config = dict(
    num_hidden_layers=15,
    rope_theta=10000.0,
    qk_norm=False,
    bias='all',
    init_std_up=0.0475,
    init_std_down=0.0,
    optimizer='muon_variant',
    learning_rate=0.00711,
    lr_mult_o=3.0,
    max_grad_norm=1.0,
    warmup_steps=200,
    schedule='wsd',
    final_lr_fraction=0.0,
    max_steps=5206,
    dataset='wikipedia_en',
)
MLP neurons of a small language model. Each row is named by its layer, matrix (up: input weights; down: output weights) and neuron, and shows model dimensions 32-159. Each number is 128 + 24 x the weight over its row's rms, rounded and kept within 0 to 255. Numbers have three digits each.
After each neuron's rows, "fires before" lists the tokens most often just after its 100 highest values on Wikipedia text that the model never trained on.

L6.up274:106140117103189111135155107140149164152129130132122187108099100156115094084153084115124131114109110107103153126109113119105116125167145149149141047178131127157115147123131120140122095136117103154117120155162151128167123114130117137136105162106184139151128143114140151148185140157125139106118091155161112102130116124153096128108130127131114127091150130105151132115157110153139106150157
L6.down274:137122095134160144124150119073141142112097103142133110150174137120135124137082120137155086100127157152092172132132151121090134110132121167092135093149135139083133141172129100117112152117119166108113161123118103102143148100133110130123097148115143156122122104141144113120088139123153140097136105150193118089136117164172178168109165140139146103150125117147172133101111097127124128141119
fires before: "\n", " ", " 0"

L5.up700:138144134145167126126167126104113099108124129116132126083118114121123123117154108133098098148143133099080139136118113102109100096173113166135149130141139165138137135099107126110118149121178139149099133102122143150153080142143131140143147092147117158147123098143134107150117116107104138108108138119140135147146168182162137116145124095121054094115139129102108160127126113123148112154086
L5.down700:103110126155128134125142099118145169141129091092146139121109168129158110084138123175100102138121140111142102171131103145147074089140134133159114084176142119122099151125111109112128134119168130140108104150143149129098119184108140141133115138074101128127137105120137083122162114137131107151104137106143136162154141176090179139186082136107113129100125121165108116154155106149115128081104
fires before: " for", "s", " as", " in", " with", " on"

L5.up762:100186134120095140158156090117138098156162155151071122131149137141148134143144139127112140118161123084096159111135138098147136147135116114149153113088050129138136129111111136125102176144104072116118098121126152170113095121122128134125132114116155145155168138132079100108146137117117124115086149116128132135139126130159170112136099137113125147141138122138121139081157086117135133126106
L5.down762:157098140114128134150143163151127142128156138131132121172147120188098152109096123118140143104161105128121125147085128138122117124087142162086085148088084099128183116100119144131094117086138160126103119130159129123102094105157152108115135167143090160144112156124145098109115105143130133110112102077098148107143098154096148136119136126128111160148098156164150130140100113121092073118085
fires before: ":", "ed", " |", ".", " zone"

L12.up743:144133147156171166153153146190143093115144151125107122101157152182101113127133135136097115115153149126125129125105121146146161161149118148109149104148083140123134102110080169115135144146157149096066135072139130129150170130150122131125149141101109096189133143152167137123088136115130110174077099134113136129122154117110160090110159129088086088158167122105140095099180141104127128164135
L12.down743:132124127094139134123152124151124133163173111133144149152121098118102122076133129163140149150102098133117135165132126123112169112161145133138107101133142128116112113114121160152149101117116110135131143127167134097170128117129120119142104134110136117098124115147083106145121120136113145115147119154159171109134171141104105123133158194092112118119104124132076154135130105118171129096152
fires before: " to", " for", " of"

L5.up607:097127163116159151108125119119118126125104165172084155150130099147098123099054116165093160165159107161137158137127102127136119165097117122097136060176126161133124149121119112148133101114126133126135136143148198104176090157119114098100097162132104094129108114180137168091142130160096145105122152145102144141155155107116106118138092114117121120119090105124109134143143117119125131097116
L5.down607:143090127115129116095073174148156129120109164171077151162095126133159132148086128119108128143115126158129133102164077143074092142100148115139127122151143137114112162123121160151122133118121155158104142122127104176165152140105106119146136127109101112129140114157144117141099155133106101182153124123096081161128156160104136135080093102142137104135092119129132098132107106126139167179119
fires before: " |", " (", ":", "\n"

L11.up868:105108145132141121150155104131143113132114124166157125124096110110087133182158132102127178134076117100100133100138129087131145149127151102152131114087145114129178121130117094096150149126125093127093108097094087163130134127119120099135143142139174145101115134113157162123127145125113150122129099147112114156114118137160136109135153139078135152172133178121119107099114106149129139106140
L11.down868:149149112124127104133148172137126127124115127104146101137109127131138129124155127126079138123178198120140129159102123182144127130156126154093138106129117140151131091129146109159126125125094148143096116099122119097162128114136167163163117146105109140100156116115120161113124119156139139159119111085120131128124119141098098107164183111136135115136089148111143113155132123155115121150187
fires before: "-", "\n"

L5.up416:107087122116144106131116153160163150134179098125163148105167113109122175123157131081146091133116114120083112144127118125121172136138144130101162120099076093108145123097116106125089127111160145096167115117126111143138110161160137131105131135143103143166140139135181142136115098104149162136119064114155143126110126099135120119138176124120118167175147096075121142158111152078107133089098
L5.down416:130142100107082156119130125118128131155139094121096150165137150125111151143085115120172138090173107128099132113122120136140107119133174128088144142103110146094076106128134173162172120154120130131154093162137117172189134140110110135137146096102113142115145089101137130114086114148143187150128146089100139122113188134132118138100170128106143125130133121078158131083128140148109150158122
fires before: "\n", " "

L12.up909:121115097120143159112115150132172164146110176099100128144128119143098115115133124178153124158134141154098163164169114144147143104166132119113165094132120127136100106110099116113117153146150130152143183124124133162112151105173133090094116112140118104138142141090101141166108109138126120139134120163188143132140131116128143134121131121101099122147137127117114135135123139094112178152147
L12.down909:143138155159119124138099149135135134119165129123111138131132138161120124144089132141147135130129126090141101159141103113147125130110138133123137112112161106119120150129086117108151130155115126156083134144098144136140122137114135188155105115132130099147101178159135113115115083138177158110118133106166096129080086144112098105134115096170111105128122149136112129134099180139089103144076
fires before: ",", ".", " and", "ly", " in", " to"

L2.up169:099144133111161137147130133125141159118142159131113149127111139117177140142115151127131144170132100106110139144140139145088100130169125083117111147111098143126118152155156129125138144172117148086128098138109156144127079157163094150040117140145085140120130112139116146131102101164153128151152108122134121120139142138130137106159159159101112127146103116149132133084194147162165124133111
L2.down169:138135100141137149115145179138111112145120119118136144132114142140151100162133177155124161126101114165052143106119116140114112134147133143117106152096130081134122127143173096147142145158103196158136086117134119142115085144139139143112137100131130180159112171117099133147099137107067121099148120141137141116157127120097099118138171137079119136103122139122130098139115120159121117096135
fires before: " |", " –", "s", ":", " medal", " name"

L12.up308:102123143110125121128146075115098140091120102077115100145134153064159170158151113091133108131146138191122146119129155147136078113155122154099136141136133087138135178121110152144130125105156137128134116152131112136112120160110134124131124108131130141130141145129099137130111130133142136108121113089132114143100162075164167095159118196130153102127099105124141167127139107136114089127109
L12.down308:109124128135116144120175175112129149140116083125131119105140104106167151136145142155119113173080112095115105104107113097097134147108133169102139130122122150119120116155149108100095102127126098124175127170178132122153158156167115163112146143120151102082128122121110114090127136090129128152094115147152133098118122143121144082085120204156130106145106150116117138140138135168137127107135
fires before: " |", " W", " L", "–24"

L9.up305:112149110118125134120137089142120127170124136091118140160177159099167147112139092146136173165077129101202127127146169114090121163143114129126104097096157110129128142111090110145118146106154122119124105126148152117136123109172117166103091117143137127196122136137141167112116115101147150127129120104132139119133152075122115125136108134128107123189090143125099077127147149089136130131100
L9.down305:158109132091125200132147121116114098128131105121147084087139144105091152154161130133109132157173103091105098153102128108125132139138100115113151180151144096127105107144141147101128081080138103121139116101125121165153142110130162135165135129132123112110150139148153137152129100096067164149131153127160152122147106127129162135132120153122128105132156086115120139144140147123153154172130
fires before: "|", " |", "\n"

L11.up793:094115141114130174121171123114175096143155181114141123132145081059143141149128102140136101125118137131134154091151111113124153135172085108129141124144126103156120170111098120107136122106152113131118153156118129102156131133081111129085115150163107164130102122141091078116130139109112180136133153130147114122152154131131155139130097170126100141126149081129121110127143123127130118115136
L11.down793:149124117156115120139134116124111101130121126127145116132130142098151130110103110103150088135109113130060172085132140133139122126113120099126084134131089140120087124148100154129147148122121173129171096122157155126146114166112114173128119084134141146128130158126114153130109151135114074130087146125113086151131148113121079115169126121140108148153151191116095199092128164144125099165106
fires before: " |"

L5.up854:148111185165147121097143106113137152112142109155123114168135115121136128141130110115153171085135134147086108129095105159143125120147130128148103153099140116105093100120168111114148097112161139146106093091127161141114139157130158068120097146135130113126132148134094107118120125133169107107131083179162146171115157125125118126138119129117149142154126096167158123170131111104125124110114
L5.down854:150166159122127087152139100107098136121161150147115102099115125134135136154138172120077090115118154135161144132111142159141135145125143141157088112112118126127160101127158125155108107100132136125135139152165142160147104118119133082140128121111091129127095169090110126115102122095081150083099144167141071101096100098106130128118111115114127146152108111114122114148112143120125134143177
fires before: "\n", " It", " The", " He"

L8.up552:115104128153130131154102143125109103151151152129142099124081153112151112094144166130166128114147098124118102121149102127117115129106159126149087134168147137149133150156108100131127111135126167104121106140081210133173145142142121120149112152136162140146135134090139104115127123089134167107156173120141147104143132132088148136121115170131122158106137129131148131142117138175094129124131
L8.down552:102137121139139150146141109103163103092128130103100119107135136097127139145141140153136113099131166133107138111085168103123137151127070125118122142111110117102093134121099129131095174156126149151117114187126116111159119127153145085121120139119099170140102120145098104135104151118098163126100172088141167131134101143117082086168157105147133123112140107143086128125149124125119115171141
fires before: " |", " 1", " No", " Pos", " Title", " Season"

L12.up500:134177129100127108128183098111153101125089143161127130127138171161083123085131100152139113116147132155134104135105180115122170132102126117136104079147111140157156144070161135143184113161165106139115112140095096129163120101164142070115126131107129120159113115158103089128122130100152094134178127146119168137115096101126135141144102145087102151140138127136147105095137128117150136102146
L12.down500:146157112122108171117160139115126111139125138167148120160102072130146096095098148172172137113089176134109114150147144132088138170088076085131138136127139110119101148151164144113124141122123146141141108146116120130141128144126114159108117173141080092130072121128099102130105150119127123147123119142123132121114123129140107154136134135125142152132158147079152150125129144117139106147160
fires before: " with", " between", " of", " to", ".", " for"

L5.up203:128102084123190121132099158132146161111125112116156155113163110104138117131121157108104172136121149166129132116111098089121099133158149120099095114145112099127182152128149117115127093127128121103137076125128106150125161093134137112140137169157176114164152137132119142116104171113102122115114090155129111113102088081122100117129140125085140171134113129103154127118129094136130134120133
L5.down203:111144142125107113109154119133134141138103084078091094125092129129128129103097119156139134107094156128109121108164102111158119111132180108131121156114144097129167130166164143138153129134153115110123122138178059155189120154134160162125152127123136112096146109126169142145125116162109149119136158153095098069096160133137142145134111118139171111116115132156187157125109117121183093146144
fires before: " |", "\n"

L9.up530:140106120153093105093136128112147154146107148088099104121100119121130121183135134141113140084102129161147133107116121144127111156163161104135101128149134121101140162124150160107159104101133128103136128101132108095110132139121128160158148142164150124132149132138139138108077139117119125152161118105139121163136099133159085088116097128122124182115158107096158150131146096143150161099103
L9.down530:142102080134142122142129131134122121128118138105095105167146111142160132100103144108071161150116172166149129129121155083111138144101177142149152149171133063127112149085115144123147085117151137132179114134113163128126100122113087162132119115131193105147118124180129128162138159137150120112152144140116137126102159158119089139118094114114108123114097104138155122138168142136156139180142
fires before: "\n"

L7.up694:150149102128137173133171174149170099115160105069130143114127129153142123180113133146123166158139083115133126080103173140151144124123120141149156120145113122150121087113134153124102128125147154108109092125120134088130148117158114108116113132148150153139123121114105101118093151128099142122103138133160115160152105145108130122113118117158133144171134123086103078084146165106138136133151
L7.down694:105111136148123151105149148148155133134140122113171160134114123093153136102134137122105111095171123098168112120120124170093118160166119137110122119139106158145140153182122123118097124141097091114099117166113132152150109092092192138159083136089084099114110099165076131151108136159134111145136157114160143074086111104100141173158185118110155132116129154131106114134131107140121134139121
fires before: " |", " and", " of", ":", " details"

L9.up577:069180139122105152132147136114121145147134163136130150118151116175137144101142116119145131124111140108162146093090119100120126140112126122145132098122115100151147095125098148098178089132147126125099128147170122130123124139155101118100156149115118130123136109064104137111129133098083106172107147137124098176114155157130154099164197133105159109122107161145089109146156139112112140142133
L9.down577:063156111134169141158116127080112141110113130106123164130143147152157138150150120168146108120154134111149111120112130103144139148147155149136117087134116133148140071151149079119119088159110148174151130141176118082152116131117174145135098116109122130150148100132133143137137111110086121129118130115103169133131136151119118154168087107165113117115134121120068110161149138138139107158103
fires before: " as", " to", " in", " from"

L8.up42:106115131159146123145146104124105156143134115099162109137144147095124112149129094130125138113154119115097171140144099149153124136160142165106140152127079135157097103105108123148100133148148113116132098146120121147129121132110124093142102183121113145157141152111103114093160141155131159098076104099197062157128133139131162099112110096127138147174092113097170156136125110137130119119105
L8.down42:068095130166165125106166125128125132159128121177107119139100174090134115123108122102134133112161152090132109197102122088138084155140151142088112140110130114145100147121129124115142154103146145138116088102139089128141166159143141122136127122119122153141148149147121114099153119130156133130135082116100100145143123133137177125145132147153103116174093126126159117142137140177105092181129
fires before: ";", " |", "q"

L12.up622:095147151151153127092113151142118114181164174119108138168094099082169146135131125132108149088113127108148141085122125117106130136151152096167129131096157149175121127150120149141147119099158158115160091110095181113159117125104122132118113148149104106152116141175119124118161094105091108113115135153107118133142130115083131159121152158092126110121097113138111104110150182152114104122153
L12.down622:116078165112123162128132140124175130129117111124133121095078193125129122165114124154122124144104136100163122112138118047160113141139126161138087140141105155143129118135160199116122128176100116106096128153140130170113120125166098138129135170148108114104137137124102118130092121125109094090141173144089119141130168097095124129094119104160124141111096085121173145099111165138121112086141
fires before: " |", ":"